From a checkpoint of a small transformer trained on Wikipedia.
Size: MLP 2304 SwiGLU, vocabulary 21099.
MLP neurons of a small language model. Each row is named by its layer, matrix (gate and up: input weights) and neuron, and shows model dimensions 240-495. Each number is 500 + 50 x the weight over its row's rms, rounded and kept within 0 to 999. Numbers have three digits each. A neuron's up and down rows have the sign that makes its largest values positive.
After each neuron's rows, "fires on" lists the tokens most often at its 100 highest values on Wikipedia text that the model never trained on. A number after a token or word is its count.

L3.gate2178:475559518408488531372537543450416460515516483498467464433455498442480608560537591478510389482475513439477508497483543545557436537495432456524424550492442429481563480569460536458454459419481519499429542506509585388531454547563538556467551491507463525476524446427455503562541514405483440474519518563528564449523483460502475485525545506500472489536418474637553466484518545515450576451599523497503476429518573507487547460520445509583397482478504571433365455511488462555525441399521574466533420579486536523536467496405499431534497517489508442549547490509591510512544449462465392391501450497506390571510543557389502471530523601496477499603442505582496463514577458548588511507531472464509456422498480551525583533538475536449574559542559507589505507454497408497466589564511546
L3.up2178:416483460516424464487478412551525475495485493477562528498481500523535419518504601416490499598533489510469538503469548509417485509487445456486494427544337518523472437483506494479448524527554469519499570572563531489529580488559504556485574518516452494591428482431450485523488510546492512483485512532527543425496429434540446528487445435372386451423463528564511484522490507520475516425559564538485565503522452532451525547474417511479465378534429548572412494505568523490525416510608524469451432481428506446526493498512583516528376443493467484545496490466528482431527501552486452515568509450393563549496426419493504479427554558483501479392468447456631450573503531466524429450473539502528505493484494510581527509547489492491517487507458485561504527469551488554468504514388475
fires on: " |" 53, "|" 28, "," 6, ":" 5

L6.gate957:495483489540500593417501530516535420514473594468543352506493457502480474497395499499428534513488392462482438416551621503491553540475577541532555408551572511486451502501533480515408492481559415583543577534466590364513430501484490535459573489539425531478423440461417471487444490379465492524602424603464442471485458533477442486447457596485460509520474526488667430498565519560473478483593447402445491568472545462504462425416479520520504551487499471446514512493467541552488566502567430370582555511454545487443491488466451453492464442469458478440581426504569526489453482459508494550526449372554476498453543605457610485513553504493602425607492546588509529512583505550559478436434491496491485490595495496571512526588480571488539499504523502528553454465486429431474507529519486
L6.up957:457554552494556534401564574533601559410572465484434468408515439602539415537540358388373525460475424447453483464553425566612478549504536508499480512507565506536475543543546504566506488461517541615503486540472504404528538525446507405473520501532487490505538452503477525459526587529504599480545512515493520497448515397488408502484446507554474498510383533432433558569551571437534534558581467475489457515497412458516446400471512548385564474372487477393477506491473534580436460501508433452497495559436537586517506540414401473483422511554493527464497472502543592558505472482438459523522492497523465495429579558418529474478521526553596519504456528494516569573524582518591434507547552510456453472482546510485492465491520569486476505569546550511542539395425538574409502452588400
fires on: " |" 33, ";" 24, "′" 9, " " 6, " +" 6, " −" 5

L6.gate1873:541483511462462495542465581457409551566531469441620468559603510460520526490424527547515467508529552419503433480357481400577469437445480546503491504577534616545463391475469476539405450525498515440475467464485453417523536476405460418396560527541536536544565546543512513520528509487521500425518524548426498510421455478449453581523487541552438524490419455458484458512557456570506510565465430543501515487506465527453465460589474463493510511446536538463622525420479480508433517552456511486498434534467467419515463513558514441499547475554516459565569442533443578430528501430460532486521528521552538595503604449509523438511560603498457459543456522503454462460528547522463524513435560596467505551510480624472493494612609572460493533465470564452399466564456407415516534563499587
L6.up1873:566496514498542523448574566487483580525521428541555520512566492478577433483517506571505452638558529371497452547488422481458536413470448513430530504456441602591470486550609447480442535497487534532499440521569479560457561541462494434478636565501535510479478572526541561523475536473492462462488546450465479660456423530468517532537548462517531527443410538521398581489546415448478492521469551545458428528559443526459478393548559519407567592428547555441510426442492425504355479668429563512490524510477476366449374570545479483519421506554556504483528557463499559495469454440450539431528543464438431502461550555564509460485542493493413432574462432506496553494470595535446487440426572486356502473431477587406455514569563553449523562437458478519465454591512496459525554492519490
fires on: ":" 58, "," 19, ";" 4

L6.gate1408:524480466558518523576546527436459517504530520431495467436470518468580563480456482473505476575524474407560458512430508464460587502454543487524477472534509575553485550554524550486523457496460543510567444553505484420497470514517452460496537471485524534497512426479573541475429513423508499531470420577465445516546590438427466564545474490529534560543556510507524580556532431473552486607510514389518501531492510569572517529466478529549543535522544580620500510445534439542502566452475497587503550528489483418481441508641479494453518551478498546545547515567395502595532497557332582520447543506532510478390426483501461522498569547535477532554500448542537428482483551543438523549446502539498508566602496561472456491582453559482480523600460565513543467466448520497521611442422664
L6.up1408:545430514551531507476423459433518504611465545523586430469504486377504465520532514484568490403550542472568528482552494428533486472451538494442442465505558514508560432491465444588475551483447531509537465451480552472473459539457556443521538542574383458513488442506407573547556502515507454569506558578476498535459464423516508536591471576461490622566511503489477519510465547519479549457484511508550476499511505447555529488469405453468459562573465522458444569494536479487491420401545544483556493460468514505526529628541487531489502462465553554505515536496519527535479589471581435468520497504503420459436525500505533458464489467492427456452446579496468606524393458577438511480531415540558489514472493427536490470493440458444536537492623468462581433523534444496500518473550487
fires on: "," 30, ";" 20, " wrote" 4, " and" 4

L3.gate1151:589548565451518588491575486504510542530542480465458442481520534480438466589477605451446525416556459381461360497426493571537537489531509494518566548503474510588558447586455478415428459462481470503542509458610559384435533484458461432471583411499524452406433449532502603520525495575473518498515429577395481505502475518420510399462541500509529475497442441456541538439560562553449464438509507498530484534459551582478504485444492615493462583455550577479461480480525562487488536525526410461441515551480572430443538452429480452449496563442585462514480473507572538513500540467551497511529452514537507520539484571379516407498556572520494524512447561597467459483525509443523510522518527363540459472448556636418435577530486523512478486446549549521427599475525487465413498551560559
L3.up1151:453483529487587484532456533493563516547449559537482378483449530504406542527573464545465568529422524411462515540471505504574559399420507497552457502561447417499498465511464391437474604497501448423538536592519569491430524539461428527585475397466492536562596496569550534532388625497482463460497614581539455555503561462479522503549503504464511488553499531532526424573484479489539554545541457469524450510491409589396528512537531552491440437498457502526461517528549382507532533499580449499439383482460504415463443423501489517433470469523488533561382504455458450523567383512514443490450523547529415508526560505441564468467536572455425572435509480509534470495498463494525489538568504511534639532503488546442538474512542509464557466491505454559531542585559514513605543532457442
fires on: " |" 52, ";" 23

L3.gate2266:489525547513507514460600533405568466443489466559560517520459505504536451568464527569515460523516491476429531504426554532493533536485539544540508543461548428465536499466577479551511461532453509516447479497537542442492572553487422469566431497506524456434537507522523512466492501479515493474556598535524459479491549469485581492470524497429561513474442478483432550497591493499506455461573506468544526614460612493451509489479440526441427493549485553424497439408485463417517538421571409491464581541472569453481509474472517443453526517503578517477453475550456577412468513529486481568534489465562515485434416527398475558400632579528565506629462443558568458433520446489556420493565466518499490530514584535487401539506519531459455508502484520523529530528472532428500536567412456
L3.up2266:458548431487520450529489563533503574502528474443474413472428430484429522471429490511525540466482498437515420546446434547500494528436533506617504504555481435434494407404442526436482504484584490537481510411551480522524484496598460563474521548484507527539517488538428568598607540587551508468526545527491575480479498421498508484471461434530438469425484502498533532536505469548425549454558513475453566554575511458502510573601448500462470501420522494529505492376482516442517547526474385478415441542515377459455471421395462534519537615498531576507494483473587518486571533428567498419454449479444497433557447436451558540484605509548493498439568514513443466549466490543552422484527461426619510434494438507525549602439515599440380438539464488454478511551507449525509500464488531
fires on: " |" 31, " of" 17, "'" 8, ":" 5, ";" 5

L3.gate351:540550549493586551462527404417531511516407446463582495574460415480419594586500520474435506439576407573550500491487480533509507489435494490579527414441553611521440465527512549524418421438499552458487460455484545484473429370605423432483503428470491370580519514434367511416536484511491506532447417496450523441530406439544545435407554406445461464494399508522545479486489471465477506458517470497441549505504524558520509448405532477520490583394540626505433484489406598470475581525515492531450483477537487528442467513454418453474574581479504438557442538538617498510528571455538473523443454542502552549542458583443466531568499561484507525516549501466596387472500480476551496445590499528532502487518454489453508571533577496500498553439507479528514541431473493603445499580614486
L3.up351:479525562484480468495546535547476511422482502503511508524463505604462570471460493450517546406375429410441495492563565501521594525503489525495426456489564518397582470453541603385558511503528451529453531604470501462415483534536514504516412476426512511468526580520607519550499574476457480520508541501537659491525569479500466459491525507493524507521600448504440465574392416450475492451445525510479486473456566407486480538505507511504554470480498438452463480486447542669525482518548503485480523525444541506506439471540485414533466489484497529534484480498497344401519485411466530539451504494501494460535458560542461505517541545481511518477492479531453486455457523431534603520542414543458537501459472500600549478486465449550510506451520588524499508482475449509515505446507519
fires on: " |" 44, " the" 14, "," 8, " of" 5, " and" 5, "'" 4

L6.gate223:475407553537477462482503489539519525442498400430474494487459448548588402521586485513389484430508472513457478423530548467472559431471559571514488567448455458611466507553428473597401390484482536453523511477477601519392480469482469511449598553479474424503537511493474441541481480415484477557479510448547540562448508505412480462442537538523585421566542432469450505524454468485542532451480549405554521515417472419477530525470495521550467445431485509584553524499485546611490498393479555471522528497515473495495477485563542437471347458468466530596469456547551468543477433593538525412506448479454601479410482495498455410477561570471614516477418575513505470504454530506476446437460566442532554479413509603522473527475499533485535521501554540599428452506579485481520509450370532
L6.up223:504518539548521469469413455470464501490503545596477481583519502516459476438463532543615518582487497461525500546550476485550473481479557517431463452567490515483491537512515489462602570524498497522431501494488466456492427404459546485577490470483475512488511545460449581439482438525458450511457514500428559470544523517592552551503397601489473454544548566470506465531504573476495491415504416477419570464599607492597512482437526427445480429497494480505607515411489477538515534577451539525515492502505480563462453470442533475554438486509415503547511480585444545477489491507445495477524479629557474417436514532487501546497479553404517512541479519531471540439612457369532560588555545457557590530572530493544402522520459421436381570469518565498419549543543421535534410534525519
fires on: "1" 21, "5" 18, "4" 12, "2" 9

L6.gate864:525452629480446540467452530374366453488435487564605427569529478535610483457461462449500528497582445508423499522517449491479514469520531649450506532505453557551420449498505493500436458471511471506499522460454445483513586481483548438518532528598490450466448485560507553446602491586533453475465608556496450465494530491497527469557567596490516551588443409549490491406478616588549575528551502530561499549525489497514463588444534543378547434534419580555507487547462548513450574452454462506521399519534487483449455508577510523538526536521546524516550464497506482483454473488561442446504494512444457539539423441494467455528440529520468423457476589483553509459611581498456541480521499492445593479505577550458438510525451572517585591400597551421467452509547303519502577510438533
L6.up864:533420543528478582437457557489514487513476522524515547526454522504548489492493368479548539512517450445519437536515451448491517472443491528431598532502511611510454518529530469526475544431560476469539421528555432506482510490512561518570565514585449556469508492511460654474599576547509538460437588498468514558580510489431445507541516499580552439493576399520440519407505627496464597514513554526607426566517473512482493483469474544400562500476490466505526531531457504484486510464473463508459446459507438480544495506530516484503547441539555511484664540462565537519528443514512391450576479452456497469439495442520515477476419456495372537417405442447498574445545635460419543450424505501488539511535494521431406535512470521487519445478548499426474412533570351537469570415435503
fires on: "." 36, "," 25, " (" 11, "2" 4, "\"" 4

L6.gate1874:486407536561525558481506431416545538453550482541582440436412519520500503462482456427381464487484516516444454501461538445522555488464527560367543532536494448591526488572541449584493501522394542532434463441521504510444536445441512497489459497517486567422459462557511557391597404535519468481467508510553373470446539534542486500551546598508567513602423436458509464460493515600500519543553510451537517412569503475610473434484455539518567430472537677485527537497588516537444495549576527559584425523537522458396455425363489447526446441565500492484464479473452456476437495426486417506530513535569438490504479432475569490453511545396468525470450520562502519480478681490461562438454591481504498539610485551511419434559412498516483483514435541503496467455541447460520421520500566
L6.up1874:535501453444517476598520475435494621450554473489442464455525597470489493489523481454385419443511599440493481410438477497516528513494479515488554483492500470498544607457461492571415485619518574527514492452465467608543480468527510512448547494490505554498520519489584529496540497465548567551465495490577421549517560562526499598519480491491440583570459495479428483502514476538405497548466545440559534446540562478587465476549496548431537493432552539480566480502633518526379615567427462478553520499504502474429499415500478485494422520504571581503466497510527480532456529495582479522481521477437480425460540482450538432443499458523449536536485452569423511480440525421507533453526571517491441501562526507468489481471442451544509499497495538460503514496541515504550501489483571
fires on: "0" 49, "." 15, "-" 6, " be" 4, " is" 4

L6.gate1529:474521545463528624497504483535460474563486482502506427541463526512455557504500523516507505410531460520426470568410537514495538448348474475489448441448461483505500475545464487504483542467479488434479539565420505407433549501564489468413374447484560528432382556519570454448533451374535507520565414558494500474440534475441547482496524472490532510492543501574597569654489515550552544463488419543536474562543516423532539493479486560523438480505443603495496629559514416539386546430527500559477481483484507505431487456458521547531507552530525448499493514451563571604443474462509526505554467555417376515486530574493501490562479452520585535561465625533448486483479484503475577616532523465576477513497601577503542507487482527414495515515503492538455514444502447526427514497452522
L6.up1529:461482543461516495496467470541554417549453475447437533475438541525475439540589577514471579449426525449438516525542465494462472502520488519485498506492463456454566483440586451377543515456507445552488531620463467470478574478534573493512424519479580550558499545573571433509406605407495393454515506488520555447481498529551469556424554575462488426432484650559526491579495519541497514522478442592452550586478449569481594535487554516477554454525487429489506452521530414487559581515596501547577534551480541532530419536503493539455540469495508607464401472571519478575457529490516554495551498443479436612500518487510540524488537506532546498499470501515516464558525462496523549569566479492525551570524534533529566476535550545450517463569572452437411541495437589496517454524499489
fires on: " |" 41, "m" 9, " to" 4, "k" 4

L3.gate1738:489503533554560520466530493488421477563411591516589468502456555518520534507506474518547414448504426486504469492546472469506536488411502527516504527556460509510446480441536519469468393486499625423562548552475583448509500405586460465549465430548540510504571532545497578457602514567467527603456569532509467488453542443455444488483536439419417562443495586552559468422596435476495521545519469396509451429480475459538425388511476497463541467476499545531544435507483443442460456395548545476586529511498569521529453445416501413453565524511492462463634480520466427492518479422481483507449494480434492568468466472457496531541493536490533504529466532492451519566492486537501527538444457522476514529485452428599496485572445534494519471486585543419451479478459446523496475514575526
L3.up1738:528493594535547446550463469528455519576415564561506540465404469524391576493554597459514516505483471440468429567580502498391445359471533458484456503556522525527488480400447477588452491442413440497543494485458512561546495493516470595540508501518538550471479494531462484449531531554564526617514460463486377480475469510476527484534442460396498528523521464470508548493484437441496514430482469325589479651530430494527522522401464433513571532419470420476559526448476506471401507484555600527496534525576471541539444392390470516487513591510483518460518483467412548518404476519565430528415442482641449506588467469491531465430521471538459530450487550550428498567482574493478526433518482542551456612476531486512444540525402531517489515486519536455521561525436502508488413535535522
fires on: "'" 65, " wrote" 6, " released" 4

L6.gate1136:509478597538438539513567534503528534448556463467559450604444441521512438420533440472440464545404452523515543466562441443601529516532590568522509525351492492476456467500490500560501455458521500535479526493449545477510520535502536544476518469575499520502532450441571449452442418509529464497593595494573551362448510440563552495482417470473432442528489465506533490474582602475452525578464460444512524504499572580537501503551453508487423501434519480450538498461529545429507483499456510457419532596391531591485506561523421498444460601513414475464543522474489603463443479530535508519537481484542572518520473548492474494521547528518467514540533479492493411469570560438575510520532483478468479508517452471615500468545467591393528505547490523440502498489481504534476491531553600
L6.up1136:514544468485432584501553425528480506507419505495601418405536491418589503559509430561458397442553525486576444551473454402426468472457576533397471532472504446552478490472527358435531506437470469536439502490537493520562484532469481417582543431614484446497536482545480572520499454551452408500550521498561457540429408370482560484406465537434570516496482549492485525540417484543510584416501509445574548547456420464531445400493420528540435498440535508477537438561535391532476431451529468496603498477537443449433588532416505550477437474579544499546498460504555436569478525549466376462456555577519495429425433490416519556512503422526521440557435512454503486427480429431492575550505497474509493418504562464452533466546658496450560496548491602556554478533557472616479432540393494
fires on: "," 24, "–" 21, ":" 13, ";" 7, ")}," 5

L6.gate1688:545563530511492538472487511502460409644456500530526495552533438465523521421515473579456549436489409480518517569425508514598546472453437560456431508512506499472496471526580547510448450453457538469499480533518531370459511462540567546468562510474554463406481398583376493469497475532615503459507428504468456440458447489567572540449472585514562542600519545490571493440496496547522507549513427495556576420453554441459491437560446468511499529493473530536455483485395505470469443591487446533539575554448560483540519480470531563515589531525488463468489504601459487503475437465530474401524460647519552445519453519483370541505582458540518468548477567466658445388491428510475579502506471527596493538406518559508605457532552524465456549535566565488503502505451518512547472478579485
L6.up1688:517586491553503441476508499592535528479502515445504429536437573573496525513530516550495551474457456472530471609440421539560528474497457517545510406489541458383481460479577470430486479494607481510488465515531505411460473528537623569450528509366539421514587518499538483473492566457496501464595492516397475528572405526518562546493459531511538464421569598447548456529455488474508473507511526420463568511403580500445553497573491398484490517454507516594450376482407452487468480580438535447499622488439475604565463525459570569586591478536548464493495511511585422516407480527496536493530447585466491480579457564478477524456531458530465467561540480489585541514483461511410404540432499563484422527555559546492608534559481558480547460531516464581618552514472533564425505386543448
fires on: " " 57, ";" 4, " (" 4, "1" 4

L3.gate1902:593443527555538522566446469513468572482504593553454466564511493513480592450434396460527507497425473468472522479520556481604507529502446545468457515431570437388476424571484495535473511399479394494524592490574514426531422576454477484556553467494486567484459519563425574526460456458495497548380499506485564538388459448477522546547426500486451457571531539514506521527564539545507444468470478550403531410488513574529475443455492481538523541509468454486464504413473591522579461431489522486464544530531502471486466416510436465622440463459450499504501483465489526591480411489545491513570493538534466543557437484477471499475537536517600468471529555507469463453519429462488474467488456519594433538483477503549478506570582521481422609556513560528461560521492506375538530515595500
L3.up1902:516493478576564563446482482522473534506507508451537520554568444555501524478473486423442411511462506458522544496425591457552627479457444469478511485486582531366390444595557452593462448485505434512631481581516493473437501530555493394508508491563419368605509519471388529511550500483520546503493421572512385467421599367495500542510446570459462588478487525517492526394468592485534584567525541465461560484464508522526501533478537503528485555533506504509479473533535478469479529500506543497516494439577528484542484554413546484541501403453535511478443523495521514481364531580475419463522544414460515466520538455461444538483505538550498571452460462467530443544470552517451516505601484451563517499593429481552478416527460475412511565588482443469417510528601488523502438588503526
fires on: "0" 21, "2" 16, "8" 16, "6" 10, "7" 9, " " 9

L6.gate1003:575481519564561443432505484504480581556471419493633463569494499427431514394449448554449402494524563469521421518494563372504522482417490529388465454530521525543531449555434493502530461507481524553511498543469524399508428548498493485472542561492698526451545390416424595467487460511467528553558451518549471518455502510465522428578568545541505553585546434563525561526554576457385444490667458474528487558567527499436531447501431429499519516508446586538518496490428549564465503497573489560466490461443475492498539546471509452497505544437587458542540461613557595557559472503511486500472554463443502484500503526504484385390456497459463559530456451496518413545489490491432470518500483462498547502461409497498440426526476550491479509454512527483588452476577430442493537470567528
L6.up1003:542498504573516553444498469380519521510478449426485383494466473448531534473506414474502494448533563503523437497494527467542565521567458527428580478514489506439539445579539521447467481574451453509513512440526452478522462538583535517512596516532455547469540490491501455476476501417511443487494445515542471517531493343480474497555490581578512585554488443520499519425566464540413588525562537482537549549497573485549463472431406607487497482489623573601429391460482486550511478462475462400552485556461557519481498580492410413520496551525519473444487461470550500425483462447594473481496528474587434480460417571550478520543501501517488485607532436491499519553526468508470467466496423520528424431529491583480571502533499503421507525511416464456617455528519453446459482532512595
fires on: "," 30, ";" 27, " (" 12, "—" 8, ")," 7, " –" 4

L6.gate381:564514563472496546425516464514510428548491424445493562501324515487491543546443434449468460436460378496580521485493510508504441419523588543520467566474489539497581462449550479480524515451556561555516502504509503482551499457455521510527486489684585508467466376492462578441576508444568406538671475498491440440491485415462504466479568526493532475498418487569569466503367560523509518479482440420522500469565541445497474493391371488431450524512492502508468499354527483536484419456529540577464368526502503437447549503456564518541548468541432429583596425433419559463515368402520517539566509538404508517550535472391583529499496531527402460454473431566532531482556519455533471469521517473587460470534408543508577508537484526451490570595564520537467504462509509460430543571443474
L6.up381:496500498605601545416505533495459522508447550424514563529540563454519525591445374509506522433465506461469504483490551525480532494382465427458539580555534539507529443562448450414550520522431462598486597561481505530474398502455556519471634527562552512450493574484475465399508516508531458485552480446483524584471475579581490493528494546484477542487522529577497618506484526487505522493506661558461564544527498482481462512441518554492530455451545428483503473492468532445457580578555472576506612486560489529414467611515482427463487492507498532525428568515589496530480564514595426515525579376487450502351487527548453569520510484560528532521501501405502534483491487471476515428512574477496509448525569618460463506455341499524443464420495450481588449550547510413494467439418496
fires on: "," 20, " \"" 16, ":" 9, ";" 7, "\"" 5

L3.gate776:513513499466475509490395439517502550587448545553585433454383510464487523464444584505552389446511458538551532510535427474529553485472500558492419422581464475526458447499492534502438447516508509385530528447396507566437526424583521489550530446485538474495535585601420513401404527561470515501509480524486445478521410586612539521506508543526488539518587435538484439443447414531533594500513505460411534485544434533523451491478500449487531440475488486497574526498428459468504531484466490573547510518548468484464522494418670477508504509478453563390530424474436439602462548481486478528500593484520441529517523497548447526497614565489508592504526492463462499476521482553446590493471452464595461594520579512508484579531451462540513436537608515502505436580521585578522432464478470
L3.up776:377510534548518519517500480481529521502485457521519520434465544436477518471573492487528531463411525418482511491471329444508463488566493496462487548542509625620494538553442506522463472545460618451532491401480450551513479503496470520423454570481528630391437444578524469548519424475542584486439434578500508512462490521457443499518520478458483548485540486490494484493503469504499428431549519467684487523468541488531512441440494485416591573496543528570528540466497605486504508431506503436571496520494525494584485404543501492537549489495534492543562533600401405503447375447484531559402523510496507494573465531441444520529459503610526497506501531512449523481482509488489523521396485472484512537448512570490580510465405535528538449605515523470545526434585552449491492609464556
fires on: " of" 24, " started" 12, "'" 12, " began" 4, " first" 4, " released" 4

L6.gate1822:487463523516548573476518445507481472619388417453566462436465510510512565492455424526582524469604571513451473562537458527572488424410499544395488433531508410489534396482460559500452611439464412505513455455526469473527478567437468328505605524504432493427438502604479503475450511421544453524407480539405479444489494523502579518564532554417514531551465381544465472433509474527556530539477543427497457550500517460576510483486474556565516569491506586595528517568427505508459510520527508434531510507411484394425432513507474489491546483392492461562455487508540553457441461477582524402536536585549567498528491520453433624526492557592481563558515594560597429440573519474506600435472534456527453521596495471450440496480423483387494519516540555513582449509560466566469547566449541
L6.up1822:523452506527451524453464548570406556480508379514509481447379503448559562512507522518504518451544586555491410578546419500603494411522454450546446412518498448404608459483409528519409571532489450452482530496456493537533463505535569452449483461496449525454465561510540467439483551391477580482457472492463478402555475567475523545451477481442562481526567485483467440469426464455545494576502560474492447582507458454464533532450456545522480577528449525566530572619502523434490465536531559481600497523515503471473444467554501543414488469485499494637540515458508435555449480385578534470505559550502404520566538506511523473507494531423491537498578571496526537471529554478534514433531599540475424559561535452391463473503549525503445468544482503492595502476574514641469494621528595
fires on: " |" 46, " " 11, "1" 5, " the" 5, " second" 4

L6.gate1261:499510581472595537487486389515566484504464496472528441525515495482447494500492472551485441498584502449484472480548452457576560421510418499494475475525462533513581496492522474463509525470451610512542568457437430451480452518545612562487593597540447394517491479545500543443429545403549557534471435528532496529425455470561532624452478579438508522588538446556511561510529435597475532505521498527477471461461512522627428449453461532503443506542498562514545544485505454525499543451479504454460501490536579551458456556524477553501536485435447531479595522569557595525476474508593492458530481438520444530485569578466447515519498552597536467554536541601508563485498447545463593449526477460485517473498478506512572530518530520479430507596468464585530467505427558530510595554516546
L6.up1261:453471570508537535436478466513513503461526446475491436470401532441450488550395505497473492437535436466509476539455602545568464525500451464487484368449527439463526495537479493522483472516438445526477539553488539493442474521504471514553436453558430458540533534463506514395414576472488590472530483467551459503453499536471556522369391646505490522525464536420491485487560489497477571521532540444506543576513531468558496504463452613472457506480506504517506452443489580499413511525550413535533444499538472521409587495425537484509513336576485546499493504523520468455542466542522454488489511421576395465462453575448484507474498413496460552543507414521519506566526434526455468533465427481474331467601578552522605465554599519487525529545490448626574446474478463556552427563418553
fires on: ";" 26, " that" 19, " only" 7, " " 6, " |" 6, "," 4

L6.gate993:445465512574439497554453554540526493493488434506506551441563384448539526493540446438480551488464493494375466518541503453512464474500518435465467466525560548617433506536519495494489430528568395547497458542535456549532429511394500544489526515413522561459481546478478470511526450509552474558478469606455504590446553530547631452621482533438596389454520553472475527471556522452431551449508528574414503564412555569537490498506513494483524482507494523485537469480480493466387597483489511480515571638481479422386480400571507496472482560460548426487580532515520464484571573466411448439517492505520569471488484472544529524381482521598522525592501554514505472530516528514531481554508518531489460485519473533487505507557554562497489494467548488425516600512540522507434495522476436
L6.up993:612468528535390539439488509483488550511495437497542564505546396501437497529543522419471610485581433521460565548548540447515559484467459487454568591430439598492600407556553434574538482557460497515517467502553597563442481474454422515547546480548500478478447477440578503456489505444490496515450495498584545477507607476634460459605587423409553511498394469406472500526551481409446480568544489522568557541525527536486538460496430406545492518492522573510518540419507469540517473447502669539405488585507623496534525497514542499577490575531499424438551520437470538480524544454493503435500491501531450437481512623491496500509479501502478462407474442547564473485527481458495574519551505470611453447436539525583426581516405444493534427507507565546629525469434469503520535500428456
fires on: " in" 35, " for" 19, " of" 7, "2" 6, " one" 4, " by" 4

L3.gate693:582554556608580462471485495549551517442450560540552492466368521504532481485508501515500493452441503503576490500422581465499404462464596556510527472468482462407453462431452529440427491447533417484618480540498534412413519475532506478487473464501485477470516496514468495469551520544588550578476496522494546506449456563435474413517437470445493508554473538549548421457400611512525480532537492489468521520470462535596462483545484592462539591509533478511552419508473503453451439556498553507524553517620430578447461428396439448422533579487483573470442391560468498526457470444498556437542486534556419497547514486581511479626558459518594578532459510596510462469548533445573610488465526496482464488563463454570540499545406587444484529500477581394522507512450445536491487545583569
L3.up693:558521594494511524583583483516543500537469557508553516588409501462466387413433446532437465503496489498506369553499581443515457387454508489544512491595493579527471514482559505439455517530452519467506485567465596497491523503569525487581490507430547482500480523464571574467448414505480455482453514548445529440437561475443499422442462552383484518452515408482540521451425518493420513535511530567571502409479567474451415519594505475504505511467542453476544577533473483485459493475439595455444523486411388515455498511471523448453440567501454496360564499541542536461435589467469520526468514603548519470572384546482520462434388532582451498458545585570488619566495495490580513524468565534582512487437439530463575544526479460565471492390521526468457436509478474432503413485530468
fires on: "'" 45, "-" 13, " and" 11, " B" 4

L6.gate75:498428498479515573546459575522529510479528407473472474466509512544577539421510424489436491510512556488443525522467503484485562437436542489478485539447399514536478547526601517519442512454513481575560554528474453544457488524424470583550504616529525523470505458522459490584564469400488521612498526529515508447430552476503448466486539563466540545493515545420435520514508520522562514494458462482617476481421541485495549497609442525474492471509550566499588540435515524540387429509506543519525435487601563444519495429512585518491460586517551464416407498460456452503567508433469504429468524528431526524492556465484508415441506465504465588559486540501493462553462545519481552525492464509495480501465546618454435545624389492490451501468567540498543454535439415531450572577419390
L6.up75:533427538452518445435378523483501579552527435633440488537514495508507522460529559444582534535515516488519490508512420487546484454480460525527597468436473498418418478419502475540549461552500426487514478483561547477505546472470392521482548467544487447604486559437519600558572476430516454544429502567442461596546552592529497509492471529539446485501504449432483479508505606478491564545468426526483442489547506469498610480489437430524438615523469455514475552541458441348429497581479537500510435532437482602526528522535471527482527452482478512554609476445433526524509517472503484579578441485457470558481479545519649473553533550502445467580531584428495544444542561528438521384508432485502552438555524599526484509545464481522577531560508531497435481409480447590517518476482506
fires on: "2" 100

L6.gate945:538562512529603551428484577526469473465481402474537443452593506518481525482515453462444454480477539571496526502527497432436546545489513490479481546436469598544489505415450462570378456539500523556504524538456549582508493473410433458514495480508469447464486533603551471532461377507568491501528543452521473495487527381487475428401462533491550487490374448448524529537446463484362472515439499522507500523643524506557485422466345575464562507419582553431504451421471490541459447496609564476608500595465582539504581410464472504466474473466511477490475474515514520563421503380484490473509495524508557564482559411478415555428444473534563553479472541600495537544469518576478569438457536568498535565490506531577482432535437526431535479497571457353475496521494459425506433480444454
L6.up945:549519565605534460460526499584536523534528450435560531542534463488512412471439458415464546584496523445486498554472600402488527525520492436450516492479495429522551423450447575551538491519535494483503480551606562502585515503429456508472536536511525485560499539509621575492442540377467524450522368561476467490495488487549529526536517507522498410491471415535407535520531490482478478576496525490476425513472516516582480445587473368492466489411514422492513503515501483512467491486557526470428576502407452505519477487493549551449545499507569542480481526513571556515597500493524497477561429420526588465421592545499575516468476499488547510498449461572481489627503557507499457529539601521558449481604424456522489529371475517533453536432535578559520622467559502484454454490460495
fires on: "-" 35, " U" 8, " national" 6, " C" 5, "\n" 4, "0" 4

L6.gate1345:557517592547452493468529484426529515511476477526531484489485557452466589591420455534513450495535477514446437477389577409521457479498502549508513534401508433526549493538573465537519408478500578582464483502515496418454463555479587418547613547499530483493554481566499540493441530425475453654473495518567452551512488443489644487479534551434358485642569502502482527525457597526480414519545487495485522498531532539598490428453491536559455495459588621542417510470530530633507507483512469544539497648391553477514543558502411418526515522481494508525496444542492553536501519490520488507526486564464576491406420556499431514562597541592478545553452483512556464465605553547443468502517507478456536507532476519514582470556454547426495539612492502538458494537516487514477590565474538
L6.up1345:526557579538458460446597467494522600457547498516455511518550573416523550591527453570501464473582522445529424466515507403478457471506441445533553582448580376489593564552427408503483529494489524543494517545567453466542493673413581539437566486492484485465487512497454483538487569453501503468485408456567472572489443429495565573452484476557408495513522532518426558542512505413418428465489637499483530529453501476481416454498566513549509570423536484497413555512536532625419483522517539537477542488473525486545504531615455453534422482469598590517495506533536550528512595457619473523502559444450481408439455616533547423608539459493458573587470454503501549515480489542457472416468493527461425489521458554429550513571489479580587575514477462546555485580573524510496489475529513
fires on: ";" 41, ":" 33, "—" 7